MLP neurons of a small language model. Each row is named by its layer, matrix (up: input weights) and neuron, and shows model dimensions 0-255. Each number is 128 + 32 x the weight over its row's rms, rounded and kept within 0 to 255. Numbers have three digits each.
Before each neuron's rows, "fires after" lists the tokens most often just before its 100 highest values on Wikipedia text that the model never trained on. A number after a token or word is its count.

fires after: "ot" 20, "od" 11, "T" 9, "otes" 7, "it" 5, "y" 5
L4.up996:100106122130145113144111106120093081149117131077035099116187120158202127093148186061155165215129090120165139160120084133124087120133172154142086121107117152108143120110142155102145202123153148131084131119162145143143092119127125150148155118105175101150126142054113092151147160073134100122086175114113121147081126187110091143121092185109163130138107154160160071143129143121138099134203117162102149093106130143117106074116146078159149157152170173118080144159147122076117150133170139163128118121145143126099160115080059145107143161115116152126121141073109129128120182151161143090187128220070108110082085141113161148142136120144091110112094146177132136078113136113090133164136111126114106115076148069184103065105052104149155131112090093118099138068123223134054144142131191

fires after: " a" 31, " the" 28, " an" 10
L6.up585:153162155135130134115074152127167074171111077137134108136143151144144167100142126142083098154126105108171124142046124096070145051146163159107129096108136167187115069194146089126152195086128144125121145117121152173068135135180163180161116161143098152070110094113127143163081101109109138080088113125163123078132115086126098091089131138119161126091166116136104131201080079114156124166105160090122116111065157171159108196178169070139119124127202091123116116135195153100128126109117114111124170124120152122146098135146159166094149127133080154129081111102073151073149170112144172105156093181114165107067120179089094086189108113080116084104146163111108139203108184143148086129135135142172096125119135124132157113154155100091132140076162171129074183124120138160153049114140125

fires after: "re" 15, "ri" 15, "ul" 10, " reg" 7, " o" 5
L4.up29:079130139119127109091172138083143059140068106123117113198167140146097128119101114144140090099069153061102121132135090115129153110112102102156132109127134120132139174114165171101184135126115138144149142159202117133130133181130122099140141111217175113092164108131121106118103134117113102121156150109110161185145184062110136129087170188119153125172138139096118141126130078101149135109087128127101036140129146104115095121143091137171118123100156165200117192202120095186082045101086139067104058143147117155133115076135197152176068127082087190139105198150117141091168111119125145134085177124143124104157175150142117148143131164161111125120127118122111074132080167088195123116145099162144152092158119177190100110107123151173162169128137137133110170095123127106112159089120206

fires after: " sp" 35, " Sp" 20, "s" 9, " Sh" 6, "sp" 5, "w" 4
L4.up626:158133112114123130040108177129104072155132205143095149078169155111192146156129121125086122096114177092164100166091114104079099124145143095161115099109126201171155087102147096130135201154069179123124098157119094169103097106172168071136193148111127089102129116185090125179111154147124173135132138155093156154081101079141110092158131143120136134176126120155159092130034118114097107126151155164089148118090144134098079144163145089130149118149131118115197115144172212109094119109153078168141153091147187107089108133120186128133126173120171101086115167107134136127077124126117094107119104143140169136066091119117168114131062179112106135141140093159179145034133107152105170163130058073133083116059136108113149153128176132142111139100148096096112134132106140087123124138164164

fires after: "." 23, "," 19, " and" 6, " he" 6, " where" 6
L3.up12:109203127122099061095082097152091129114167138152132134124124187182195135115119177058143159209101145100106167159159090078139144141136142152200122126109064134156115091117124136165117168118143147158162115150118066123126101112147183180136108210122113114122111071116074085148103105160101127131107121183104122114162123108140092132144130106089170113177149193117170123118130171118115121127114156088052123119078170150090117089106201174122128121133106108098142148124140146113149130108166074136065117119183119138097058057118175132117104110132161187133099113149130227120129150126163106130095122145106155067069127080147103148156129198127130149176159109168115119131217098161118104150123143114127156096071134143115163080095132074143124094120135130118103139126165156157134075087140097

fires after: " v" 31, " V" 22, "\n\n" 9, "v" 7, " inv" 6, "d" 5
L4.up520:181126154130162120104092124116189137188107104104115111117090160046048090092144168079129140128107103128164156092116105143129133127124093135144101084134147107143130129103179211177132129077140126074097157095192100118164171128137128165105149101106128117074109053151131091095094067104172096124137063109114081150099131125065067073116149151136116123154151107124127136180134166168156112083118193112146121119139178124137126158153148173134106142132117171116105132133124159165169139194127104110115161171093164155136134134189154147165160087144151109202076182128109194148125098135158141112110187132097167125131119126157152117085112154122078078079100093065136066136187142107132137152109116098148183184104098122163153083149114159156184132100133080103088117109131147093123129050185129

fires after: " P" 17, "." 13, " p" 10, " " 9, " h" 6, " H" 6
L7.up695:161209151131187102104179151128117077120083107164142082119052149090141147177113094114188132084138140164184179169153128102086126122110151125149107118119090204127083115124085151163147163125066161083113160127190077105131142150127106149165101130102130083101079103116105140168138136124094165082135102090121099140196112158133095157109047118063143131150109121149126146166133143112139122168114116118132070110188157108120119150181124152104108162114134189078108156157123176154118119154119100095159178163137109170078119151172136151078129041111155167102117097092089134152103163130175101064096168110151127122139122170117098166145137195100103154156070170137144091138045102129134177135112114097166153138034088100147115161086087084090141138128119117119150141125133104163149122171118144

fires after: " " 29, "1" 25, "2" 17, "98" 5
L3.up907:101079117160166096126135169139154139113168161110144128108119152151139094168112129126145075202077120115149124111144098100114110159102136090110114071108127109082125108124150104164136133116131114125121185130152110111159154148133146114126104112077130121095173111113133103140055136145113098124084138128147069142131157108079129125080102133040082154127140113131157128131159152179162159147094134132124127087114101119100142122191093141195117125122097149156200113132141171180163100137179168155170128133072146181079083186121121169148165129121158166144113193147090135112095098102191140123133080118108121110111157139171135178095129128146121105124222132089065059184111127134072185149101138090188133113123166147144183095139125098154104131071162083054102109067113217075065081108193169

fires after: " d" 41, " p" 19, " g" 14, " D" 9, " G" 4, " c" 4
L4.up869:071143095139156112100142131109156118166107114146105024092100162078201149059107164100098121143070123124096190150111165084093129147117110145112141123084082101114102085136126147196130127121138170094158121221174152185107203182107091100209152118164107125154160145159130095173043113159119123156154110100080061096186165082076104160121115161132154137128153138173142093164151123152113091143097112122133109140108108113071117122130107120115105105124106138101108157148124140160185122153141131162081124179081160134151096170165139119148144135119104147117128107135091166155129129136168118154081182159116136131161148159164191127139109146133111097133133148097149122116173116105094157102026090130189111163122117119176135197066159118107088092102171129143150121110106126096101065082110135

fires after: " " 64, "." 6, " ." 5, " (" 5
L5.up930:111095060110073080093100088118101132172193137118133129059123127152132090093128136091177106089099143150179122179084166164120145129095122120105136121090076184138134088085139160146170123148168122008181165153141131124080143140110157147112143188059132164140087116143066106112062134113082169152098087121097125113108151097165051149130093099136103165134090126156163158129114108122085153050115104110133105134098178099143094106101140152141120131110115118161177122116149213181149127104076062145158121126110146146109130147131111131085117133162133121124098146104071176145132080156140168129112138148118123130133068102150132120131168128142159134121178146190151205147165111176177089072156138082143124110091105135168146168129110089157158133184190124091091133142183098124110189107134130

fires after: " in" 27, " for" 22, " to" 14, " with" 6, " as" 4, " at" 4
L4.up422:128147094178113144169059141121111131074113170136102153175104120086126113133072106121138119095129134149129127139127159115123149145171145124148131136138113152111143150049139091148133115176138132075152114144204128161144224062157068143153140065100185114115132155228104117154117124099120170164156122044141112163057131009164098136133095144122149122134109142117104156151081147145151080162141129122101120100104116103092094150090138106073096119142174188104071175125124169099085099188116161126111136142141116130124128084112192138120183157144127119149091117110107157126117141119129086099096120175119100134177116158125123196139077122078065079119133188144119090129121164151138088134109164136076147106166205170153169178119120146128143197109109155143135086123127165103139086107079116

fires after: " f" 18, " |" 18, " M" 11, " F" 10, " D" 9, " E" 7
L6.up633:078138102124145095160147118129162130189089165181125104114140148113118112068119134149121173097105085122057108146124159119088079132137134136088114149131125129099149155138120145116141115100173109118045182146195099140109245088133152110123071139090128129104094101125145122110139095149204137111095124097120138127092165071133117076101132140089225131083191104150157123146111118122110089116151173153140102111064155133119107158116157124098166138126103089103124122100102163120118078139144161136180026133102131128160120064153128177143130159072136167180113118147113115099152100141099162120116118169145156163114120184135130113145142148141110104099143153115176119123119167154126072160059112171219161079124108106143160202085090109116119144111176196114038159130166104172112125130160148

fires after: " " 50, "–" 11, "ort" 7, "un" 5, " (" 5, " law" 4
L7.up469:117114118174159065173112123102113094152134139101140145130090112156143157125147108180148133121120095148123129164145090110160109219166157109069134066061122115144063158125134158100170127141153118115159118137127092139112169131204170118130154131115156110074153120072175070172092102126104130138114083191107180086067144104119110076112143108162109140141109111079160103145136220131181106114151109144095027127126098105111142144088159137136103153116120141158096112130162139135171090126100130099128125135114125170162119158152104100146124109112111137124058159149101119171167142134156137137150087145097110106176089120139142173157053158137129168136134148150111193216110140144093133119108181126098188095044127108095075128157083090178169055123142170128072124105134168197093173151123161

fires after: " s" 34, "S" 15, " R" 12, " r" 12, " S" 8
L4.up97:157124105143093083072086146118105152181148123170131061091093145134120128185071162069111049133114179154087177119116149104101148075090141118135128123094122197159109121089108128136102108106087105129141088097180039170099198160122155139192179132140153160111116134177165179143091137175133111120128149125177153155070224082140077085129124102144088124110194103116141127116097151187089101138076115133151077122129118146103087146129182112149096152106127125167114107111137144101153131071105109106157149147104120140135108140129141180139131098138136112130138155171107170143145055125174158164136136128112115114166158194199190072151116117076134115107157137123111102149106088143106115143076123070157081114072125112159106141181104110098171188125163142071146114142101156078117123168143112

fires after: " te" 18, "re" 13, " Te" 11, "te" 10, "ri" 7
L4.up737:117096159096128070165104125091169141104093135122101111106105123154140115153104105117148120092099099125158157141149117091134131137104134122110045098097081145159115123046131163130176172118124165120106147129153137132130177118139117123137095186187216155141112092124084122129067123127187171113173154200067077135128196128120122146091153125167160141143163121141157143130118166084068113132163138140103115118126069174132089137077138146180095126072085123145130122137120135104132114122134135096136110072204114133193141138143210126207078130105145190095131140078043115076153144115152130110071107226115136105162093152141155157183167107113131104101139083123155134124076172091120089123147108131127197114116110073142117119110126180184170110073155102138181132131063135138104125125161142

fires after: " f" 36, " b" 7, " inst" 5, " in" 5, " be" 4, " rest" 4
L3.up143:156177124169152112160099123109114109131180109146117106191102131158140025116067114123123104154121089122095024114088121107185176156140141129158110106097111157194099115109129100116147143165178151102077082127241101145140140100147090181135133130158251139098112130195145083144082158190100127126145157106125120087128105148161120163156151103098135108189137135118119112179061166125115159136151166161124121093118102131117173097144121166148077102153165123101103162117142113084108140111032155088064063171122133096156164089081118118113102169185125168143132104154133140154138153112137109126146146119107071124095166145156100113113108130116085111161184126166143094160138094105116147172099167097175105103096111160136150107117153123117148147154074119106165143112108144154156096152169134

fires after: "h" 17, "ot" 15, "y" 9, "ar" 9, "l" 5
L4.up856:106141145087102126151104162103174092093098140091142082168090184090165092097126159067164135201122102081085116153175128131132192080165154126183165131124104084122139092141117156177161159114166174129147190127146094106158061162104136145099189112135174119176185159093003095134152181092125110191098152095099115154114121116146064137095097124118126138114132125126161091123135181108102151128142092139105131126105105120088083125048138114160096130125121076062117125137083139150138108179181122151133153132160172131060128146101114161145085109125125114145132155084118104080101210069156150109135116140141134088115123126128128100186144118084139087165096134190134147067089134150159107166161079146135133147101126102176086127176150147155083178123114150153122084114146198135143141115136118

fires after: " " 41, "\n" 20, "1" 6
L7.up126:076206122103087106162125096106118099118099161177177121158094134181082107117093124145137076149106120132125114118119105127125121135120150094127108128097154094103124153119097144127153108106146124159139157165185080074187166141138119129146087097075096093132141151118098058100155114137140160127079073124133090124113104093094121049101133129112111165166142071161157139164124115194130173148159115116131081171099175109094104180182109045164135123127130080154202146147109130122138093142152142164106095163096185205118094157125088147125204124143123125148061129106128083084116133090087169133107168162103164180091154080185119184132142114140143112102180205125093082136164134138078135099112064147139161156163153132178183145149114155129168153122153151145064106110165187125095079145101089

fires after: " g" 20, " St" 19, "G" 16, " B" 9, "ou" 8, " b" 6
L3.up859:134178146108076072065155195084114090165114145141151142134173191090171134140106110061139178155101139127157178100126152120127136106151111084107146128125112176076178122113105166207138162140120137117143063144150107122159193174087136135134152132120150172170151102088113129165161172172137135129087096079055098163106103076114113172083173100139150159157178142140130116122143146119067063101159122100045116150139160120131117111177114140179117110094133068138125119130157137153190076146095101109120148081147140145093131100115079151150100104109140150119133117146094219122144081125154110168130135146143131083140090101060148089181125150163147109165139083103161119116122148128041088161120113132151107137070171107172108105141115149157120123132165120074178163115087151121080049104156146

fires after: " S" 22, " A" 19, " C" 14, " P" 8, " I" 7, " H" 6
L3.up366:145148109083109129133088111122153100085085088062124096116130130067174184178114092096151149100123182137147199183130139121052077112167096098037134126099124185084100104137078123142185161089099159141161127159199130139098137176132121165119143150140081117143123112161092137153139116126183057167111157101080110183140152139114105112121105123064159148117153101138133079073132102134160118192139201122067045130154125144168116147134136154129087122135205081104082137161149143125160105085090122132181179166186122143155133109165104149128128099168133194111134107138086147160152142120113072101076146188146110120181114154165135124165056131119060104125135109059120129124104155120149150098095129119180165128123124136098113132143165099090128143084122131140085122125150121139124120171173160

fires after: " M" 21, " B" 18, " W" 14, " O" 9, " D" 6, " E" 5
L4.up40:147196128126148088113154151092103093094106150152152137139135111138128136113110163070142123161118194109103078134065079126093114080181095238160111150156160148133148106137143126175086180110155157118074162114145072191145122148123167175130099127135102132167134057189103125175080156115130163139104140149177169084100159160099097072102127089117130132115154189211106111138153087163148103099110164075119101108092099071118138081175185141132096099119146109135119158145079112154156104159138153160088110150143128110149111135152118138084096108150168154165116114120121184103142071075164072131176149176111098126136107143157222148127155104185124120124151142067085094137133121126123093119064159114177125160141156124178171080128183169099164139122117166143097070162121138125115122158087138

fires after: " " 30, "u" 11, "6" 11, "9" 9, "5" 5, "7" 5
L4.up147:105130082172137142113111146111087127078181101138180175156114161152140113157119123144162103127121113151106117110107094081130124096096171118164148211113114109144097125161166137172143098115149164099116122159131055120144158076134122153202062132168126154108156098194163106128106139199083086106088111148170158121105176064137140122145139079083117177173148087181121167151133153100122138100133201149124125131128139119119141108123148145065094199066135155121207126102124134134128155173099089182141112065139097175120123144108167144174124085133112098152056124180130134086157074153155075081121031093128165143143121129174117151168148111108154105130145060106095105176178123135073099138104126093115071124117172151109171093140135176089121173131148142111146188163132154084118109141128084

fires after: " f" 25, " e" 21, " F" 18, " se" 6, " re" 6
L6.up498:116196194132126093159145178093131118154146179110150146138109098111132143107126122102104126154078148175188156136130126112118049119111128055097134159093127132121164080060113096127127118144220179117080183094139110135137204146124201132124113094159111128118128099085107152141109092128155133104116091186091177125153134126116095125110104160137150170097121189145128174117110187113105072150170152098042120147094165109150152119150122169175125149132105138093097143135133117090149076086098133165152104089126130144129114102129155133129108115113139125248116118162153185099165127104143131096149087133108168130164119149169116103125097109118123161104108154080150185074117142133170104159110106148171130081134100070145050152159152179129106105144149147068065123198106070066121068115138132

fires after: " V" 26, " v" 23, " Ph" 8, " al" 8, "ech" 7, " ph" 6
L5.up220:104117116129147132184116101111169100159164159124059108147074189090071128072123121058116126139121156100108191173105133090167140114085220134150105076162090125126123083101139137126177112051136144135142191174176172141166106137173133170146105157112129085080143126110040103139089136114133140108129110063084098170123172119113081120079131113114160149094175129174131078137157110112158158130151134157150083128105211124151095100131081139120120146131125147152153166164151145067155113134096070126132153153156155130121129129137114144075142096162059149172161127117079155133189103111134158128102117182169164118148099155139121147119111156176059104136091105059149180147139117117161185169118092107123162123123060126172192149136127117126202149132142114137082141137087099093133140068131147

fires after: "-" 15, " the" 11, " an" 9, "ian" 6, "ic" 5, "000" 4
L4.up126:114165062145157182092113117109143102083155101084174074099165167051169176217124135109152099182148101146110144105133101115151150112108160160093120051137110130136110129145119116103160141082089203086146128125144046114132079158184143175148112183185142075155149120161141094151144174160128038067142107137161142112136082096086115097117113173103124142138135146141158044133072094182119134148156192151072122095135158118146099148133145099170117165167172096153163119118130130118125134135083119151167106105132171136193124118100144134102181165155065179129159130080095149107084145145143120128161150146083121108072130125128106128093129116136140101140137120120134151099078130132144155158079176151163132036136093144117172153118137081133155163129111164122081138113133102114114111219107127

fires after: "." 47, "-" 9, "I" 9, " |" 8, "Th" 6, " I" 5
L3.up982:114102155148136046103123151119044116099197108096090102127101139102161116110112056142132074179120164088151103120144103054145080143172144136167132158127200104169107087140168133106119153088170132073091177153167112140106112170157130105101196150107074085155116142158156063126170113130144139147119076136057088139127097160118145086113096138138141179117209129130152073136104123163140164103076118149100101093101104123135136159154124094140142198136107119107120130173123113119130123161109156085087121099125165160099100111120103171119163060090126150093133174097113135168089113125132065135154114158131128107158110157134125147190146152205144143131154118149131080090224115130117169205123126128067113091076070067166151123149107125103126124146153118150119159171130134156105095193093117

fires after: " " 79, " (" 5, "–" 4
L10.up398:136126126129144107143075142129131115150128150162198128192175165048113204135096122114139155077139194206122133097121131051137113198184092092104172122094095131123115143091127152166135144118131153002129182166136155091070139091127094084171141174109122181135131117115081141166076089136147137113140125162071186118108124133160124054156114150150122143150122164096146121130099119190140125089099106143149090115161141101126110131100164159090107165105132181129155105159154208127131156106128132073149136126109087125173129145128136112073080127153123123132091152130083162104122117130140167130124149113168124160127118095091159130124184130168112174094158131134126206191114133102111113129154139172196158095102130127097131107123098104128123106135144089083015201144106119145156110120094117

fires after: "or" 19, "u" 11, "6" 6, "0" 5, "er" 5, "ist" 5
L4.up366:124170099189106138139086152103136163115164119098137110160143119146136141122174157132148075141091145093185111125131136102104102122068149156203123136081139106131106140142200142160144127087155086087087110197128162233154147063056147133156054087153091163074086072115126119096098085165126120147105082142127123081096178080127113155126158154099129209120156105165143149115162118212120138132132172109133148070116137081130135119156117096131091158137194137186123110122110103083145108110172116127174165142121098125193142149094122197136115123183161152149117157095096106115132108155185103079152153105073164119114095149157098156146096165194162114129107135169142074125169108115088100115124123139124136131125172172150106081127077149138103145104119115190156154125099083120063066139126141

fires after: "ot" 14, "ar" 14, "eat" 9, " feat" 8, " San" 7, " and" 7
L4.up888:155059121114119128178105175119097035119156156151111128123188145196140090124109133081112110116114112057151105157124101080126143142123079117174148123125132128132104147136108138166156162150149174166177071170110119128134135140112130110132196130118200131143143171097107084163159164163057105194105170193127125130101146096113036132126096115157162143145114116137130125115145144135086095126153115107140127122090085128066073092126112060124078174091141093125184126121135164185149072125178118177157105096103121176096171140143121149171156164131172083141162132070098119106088164103103112119085111152121164109143085140094141116165049144072162142089118144134064160150127139126179119179174133132133102157107109093178130125158172139140100206053105136115161152107203151117108140113129118

fires after: " b" 23, " B" 22, " v" 11, " gu" 7, " V" 5, " c" 4
L7.up214:149164126110088150133150094115171137101104168140147125097098167138097116099148142097181133102079084203124130189081107115141098140073145106109141120163103114158183127167161074187160147104183087091142116180182111120123156163165151136168097167165158093113132053115158134164089124143135147137126072101133136181116155112161149162072104126164137129112121159135178110130187128128122171129117146200097141129098143118134101150118214111114095174095131187094121115100093093164117147162115128086112148123135094140087141140105098150159111094031152146125108093142157211085103108114172126150119110191110187040154122149112144124100120069109151137115079110077115168157075137094079127134098118126152113147101223165108108116136080173134129126062105085093174089104177098110116098101119119

fires after: " v" 25, "°" 12, " P" 9, " V" 8, " inv" 8, " m" 8
L4.up661:154121163096151104139117131103184120138063115156107010153121133134145119052146109082132106181114074105106129132154111104120088109143116189150042121117158066131074120182125122155170099093126152138067156132192184136115192111094108173135114134176138104114119114161111114135068103146179117118166128090114114105166193100123144149109113102103140158098112163128148069208164100147176175174088187178137102115110092137186140113167139170113148156126119173093073154169100177127139138131119104063093085141083148159134064107135154170072111101168142145196118130158113129116107094098177153095119140152120108115180103119150097172091095130168109103098114105072134121201135157141112134121051168126126160141159155123138126127082166143129136147099177126154103096105115127090117147122110155

fires after: "," 30, "1" 15, " L" 6, "k" 4, "d" 4, "t" 4
L7.up220:083141152170120068120103149119164134099176118118132110155129082106100165162110105138177093141092132112208091144136110105099120100141117105120146128074111126159080166112132153151117078081120129153148099138198176141107225142170135191175102137116155127123134098158086051097148102144084134175116133079129095165115118093137089124156102119083112159151193060162141161117128152157162137086115138117098055124076097108103127126108128133117132126105199128156111104134139161164171125123170114197106104142105119160109138130113063162047147112136133177122174101176087143081173048105167162138069106128107134150133131086139152118170166065148137155105120152188099129156154134125134147177131108124131151186110149145215182105113116103104145111157078138093122102147164105156152137051062090

fires after: " N" 18, " S" 18, " R" 12, " r" 8, " n" 6
L3.up549:109093052189048143123094141104166111186164121156096112031089117150081129097130137129057127138125181148121121136135091103090134054172152149130181087110104110128177118163106110120156124140179146095127103117184118171093157152146143123127178110108188156096128093155140099169115135117158075148111203079162168201118180117155105141118123114122132122201158143085129146096152124155148087184170126127083102152095094091093143135129146194092111113165141167155110109151118126104157126130103112174146086149102094183167158090152098194123074136098113186132121123119163091139117158088135178146108190136124110122113121128104175123132085136139110086105134140220097126104135124143108175125140162067150109119083110102181096181142104110116155129181084154087146113160125169153065129089134115

fires after: " the" 24, " a" 20, " in" 6, " of" 5, "ing" 4, " The" 4
L4.up902:202124069150175100074098108141114150133073152079132132105099146118176106167116139136124124128110100169199120162147137138139135159103119083085134075113163109144168149079137143155100097108141108079103092128096114158145152120134109109124121142053163133119122136166145101151141082101099134187097114105116095136155124100105151137132137172093061131138151096154140040160110141119128132186096146203115110128139161155053079108104132116137114081108161129129064137099096228186126089173145090115183155108138107165119076040108135140134199152147102159152112076129127182108100137116163103155110064110142157081148138092194116143112074140163137127108181154151139132121103128130147158171165170120169156196153182095173135114158069178143163103080096091146065137157139160163117125127122109

fires after: " " 21, " S" 18, " (" 7, " C" 5, " un" 5, " D" 5
L3.up556:204127180158186114131124167114117081063074163095149085180144134125095196108058145137089106163129127152107159159121114092091086107156063065101141150122082190143157094101104129106108151148169128067131118135130105134114119148138121128153192122113179165209115117177152094123089088085126114140157148130123135160089151101096120113133147125143204115122135143206089158138132135124195137197079171108088064142126155089140071133145113107122103151135159104130139096167176096126196117093131069167144081145077151164168117097105161165089134122179127138138115128172111104096123164127102118107084149162115115133135193113112178146174083107174131122105180172101140129140174192149123189151109086107160174162102125151177137155178134092143165128124103093080101119112146127113154130111168100

fires after: "s" 20, " Sh" 10, "ot" 7, "ly" 6, " sh" 5, "it" 4
L4.up754:121132156162147076125145117142161080070132136127195101122090140115153107116123124101102106109120180111143167228148130108085170141131133143176140088093118180112112112119123150167125149095115112132128141118109166130150125122121210105140180108088138091115141176088135069133183115141147111180145124088093109156108125159099073109114075159145105118160103189137103131139119109111127108129127103127126136077070092169136063097097090162123177138097090144143166136165135170140133105104159117181104129117106148132115104113078163151135128135137156115087187147131089133117143165131170137122086099182126160125120151119112100100129087182149092139109128137174091163116079115122086190255157167034103126120058113104150117093111108073130106136099143076150074165123104158058102209156216138

fires after: " the" 28, " a" 8, "The" 8, " as" 7, " The" 6, "==" 6
L3.up283:122150153162106103126153160104102142126105106133166106111154114134101166116137154107081092157103156113175132122141091171108121149119155088117142144121050110148084103095108125117144193120146134096124161136125107097184128159184168180084124132160132081109089105108121128146137106128113143134067082172133145103122124111100110150138138111098139107090139113148148111201063158157124119042127176145096119132099150132195175131080172140100130169107086112110077137134216120158143128147047155087126112088178118117155094094183180130071206135168107168241125148087024162129129144098137155112122100137104111121108157173124112135152125170153098074121153154135122141084081173114171109161071163105140180122141104120151171147098162094178113125082151154137088118096195098169104078174112140

fires after: " B" 43, " D" 10, " d" 6, " b" 4
L3.up746:142115128106172082146130071072098129120087155149148118142120144110162103108083099037125078086074153079099149175123114145085141109164127116223165143131176095063132111150126190135101122156114143109071110151149094132142134143142097148125181145194122136162115109146149073152075136146201148107141140147103126131142136177142137134144075107138112141105130161154130129123116115143133068119121178086105128122075092119147125143188162136188129124112125107132063156139088130134149129097111155112119116192159093118180144110163194180108117123112167099196115151141106169123133134081134065128123163157151152103103122160148165060166146102132132171182120148088140158122151107083151136113095073136161151138095060159184160135177198150140080180139060099087132153162135137078136060117061182

fires after: "," 37, "." 23, "h" 7
L7.up78:064145141109098078138062143103181129092187181172138129157101127115087097136109149092183115145104144141112144132089077112078190063130131123117158164112118194124120102103171146159140112095132084158183153162188072149135184082157165094120138158101138095145134065130147147144116149131094106124087111154117138109116097111134062116115108173101136172120136182094133109135094132104117145126101112152116052057087121197081115090069130126126134158159124163163119112147148131155142139132147069147116146147185105137187078092122124105103132116103159161119136098152089127075119144149081150108087120110088138115186096129208109104183153167151153116130138166100132094135114111160158149163142083147154141128130073156193196191112084151143091162156104149096052143181146092188178135068120130

fires after: "h" 16, " L" 11, " H" 10, " B" 6, " to" 4, " b" 4
L7.up919:034147128105126082145117115124103136078152157178098106129109154071101083106144171078147092163093061119129121179103127119080143141139165114140170145092154136142144020113150132188144184163141153129152154132117142157120209118161143150139144066112092074112102118136114143158109163147087109140109137126121144127137120110079145125116062101112100156154127169164115152135125109126088141183132144095127118103061072109105159143172080165105103145118042183133098086118062156133185091104154126133094148128117097133154099112152098198129128106130121125119141112125171156109167128151138112082111130100201142121079057136152171215156130152137119097150154172116092129153091135133168084183124081128170167111134126181068188120103058090150094181179150108129169113125149179147149133150129146

fires after: " open" 20, " l" 19, " mov" 11, "u" 6, "7" 5, " re" 5
L5.up73:111165118141123081059149176070127132140142099194123075121159178113085111191103092131129099127071122142182123129106141133092055126125171076184141156120149103086145140134165142118135110143168194134103055169096132115162170087112106125174110147140185113094135104139149102111133131140125139157126113149118128112057167060146118164107114154089094153133098108170126132180127101117115110143124123140138115128111070083127098136158153153148074112073112062157094169139150170122099043087111123118154138123120150158144112102143158226165157115145146084145109191128109117099145075139151084112115145118165091160116142102166136173156135112130139149170136103098131112152220196123111084129096136080128124144131193138152130156156146129139182112032134183118140181113094111077044106131174124

fires after: " c" 27, " S" 17, " C" 14, " s" 7, "c" 4
L4.up287:122105154102193127080101132114097090165071120104116083115160128121166148108175116120144050145095113128113150149081129124123127081100133105108151141123105152112159085170111199127103120111160188123096151119124162161108113161127151119149113105120102119125114129116066120255097114118152098098130102132095102097127137127138066109138108146139113138098240104183138097141094171135154105080163186104116115116144182142154160154123133140117079129151184061107133154150175148117081091139104074125176120133151155134108145158172140146151082166164098148179158180098108146093051121086136113140185120206083111119157100166125231092093058120111102149125164082103163150126156082107161138151136116097146137127109091128075107152155195138134188186107113141125097095090127116137130099148127155

fires after: " to" 15, " the" 13, " in" 8, " an" 7, " at" 6, " fin" 6
L4.up656:133158114155157103116080106153119091134124093144156140190130170100123126116129109137116103108090120153198142155050139098126144154156102128132157151109123127122172099179145123160130143091139138080132101179101138142149163133147109104130153109114168092112146161150120114157108013083120140186165099134111072167128167091126135124129152106110098109196119122143123135199069105132162115135069146173012099146121103153093123174125060138110111153082172110195112116139140154189149070191085077088099141161135122172093146044064154158141178128136110133074146095124125176154092134116134108123108160091107144100136137119113104201129119108096152089051152107135058101139157127102172149154164142142116093158142160120197128147138114160169160162072125124142116189090117145101134072121131090

fires after: " the" 23, " \"" 12, " The" 12, " and" 6, " an" 5
L5.up281:117136114133139087129112098133131141119072172112117140132159114053219144139121058089114123200118071151153140137136105156138176114158128128087182169156038066134098062217163134128141158098095185124122132140088109190134180155174174140111125125110053109143163099148082105115105104126094153139053108141125135123119133135128107108124082121174100145108103126125163174154157152068132115160128125164143131095085105169105127188131118112156131197111081119162139121145162200086182152099126101071096091109132122127062124104155132112107143129094081102104102145120119193136124152070146083150167074185141073117148109116133164105161147121112119149078146116138103094132100134128160152136129119119127173170098182093098123125094163154157072149148174163074102181095164114136155080164155167

fires after: " g" 25, " d" 14, " b" 10, "3" 7, " c" 5
L3.up116:137148131203101121204137176097132104079148162180134076116138143144134111075141144069084118146110129132138175134145103123109176187088068145161128115123075109109132081088140094186128100132158113080160114128097158113156135137140166130102149141155143157114140149076145106203144141198093127161152099161107153105083108119109098150133156127123193113151166197165133139185178191152076070127028159172092145115122164122119114069189143121140138164116132166120098136100105142104178130161101174131070184171083072099140136133159169092162140130077165142124122114135155142087139122119133161161153102169146142072157124105086145096119098102083135133128125154094094076170152163124126104168091085139172075128138127097157182152124132207127071144118145119124134106153113102095090054106144167

fires after: " the" 30, " a" 9, " an" 8, " The" 5, " T" 4
L11.up452:114154144133131100097123162106122070097100082099124126080171127138164181163112093106088126116093149166181156099034135146110158098120083116126116159184087137123099091138160110157200183125109149122137135119119136129123120154216114151119133120137112134171130087152101124122057142146117118124114151156167130121174100169094114076055166090140143095140120094090118133199066109111093134167111158156173141103113103115120122200127162189141144151149139089143166132183175113048142085173123175140189093109127105106107102184181136144104164126115127130133110113078047160137072188090192082083154128123111101169128108184138142155150182151191111100103107086131108156124080201149113140168095118172145158104112114167114123124118127091118128117123151209173109087118143106161101109146148160

fires after: " " 53, " (" 15, "." 7, "rans" 5, " $" 4
L7.up493:071101128149130064083049148134115093130123106194135112128086147143125150193142143135134111112082148170172150137116122140175132117068109075114132119139126195178128132067087123117112121156099172088060135180123116115106108108155100174187132141067140158099176123135106102102120104126110094079109104138101179090140190164155077097180145152119045149112115131181134109188173093127172126076115146114148080072137147161154143150150117138159127146068135129188138123162167180138106160093133045111124094098104116138140095137175151107127165101139160122114141156114078179183146118142180129126134153204141074162072170096098109110187103095098138119142113110146150139192178145108161143151158177117196160100060114119132125141112105133129137075105153127069152140121130091120152145080156099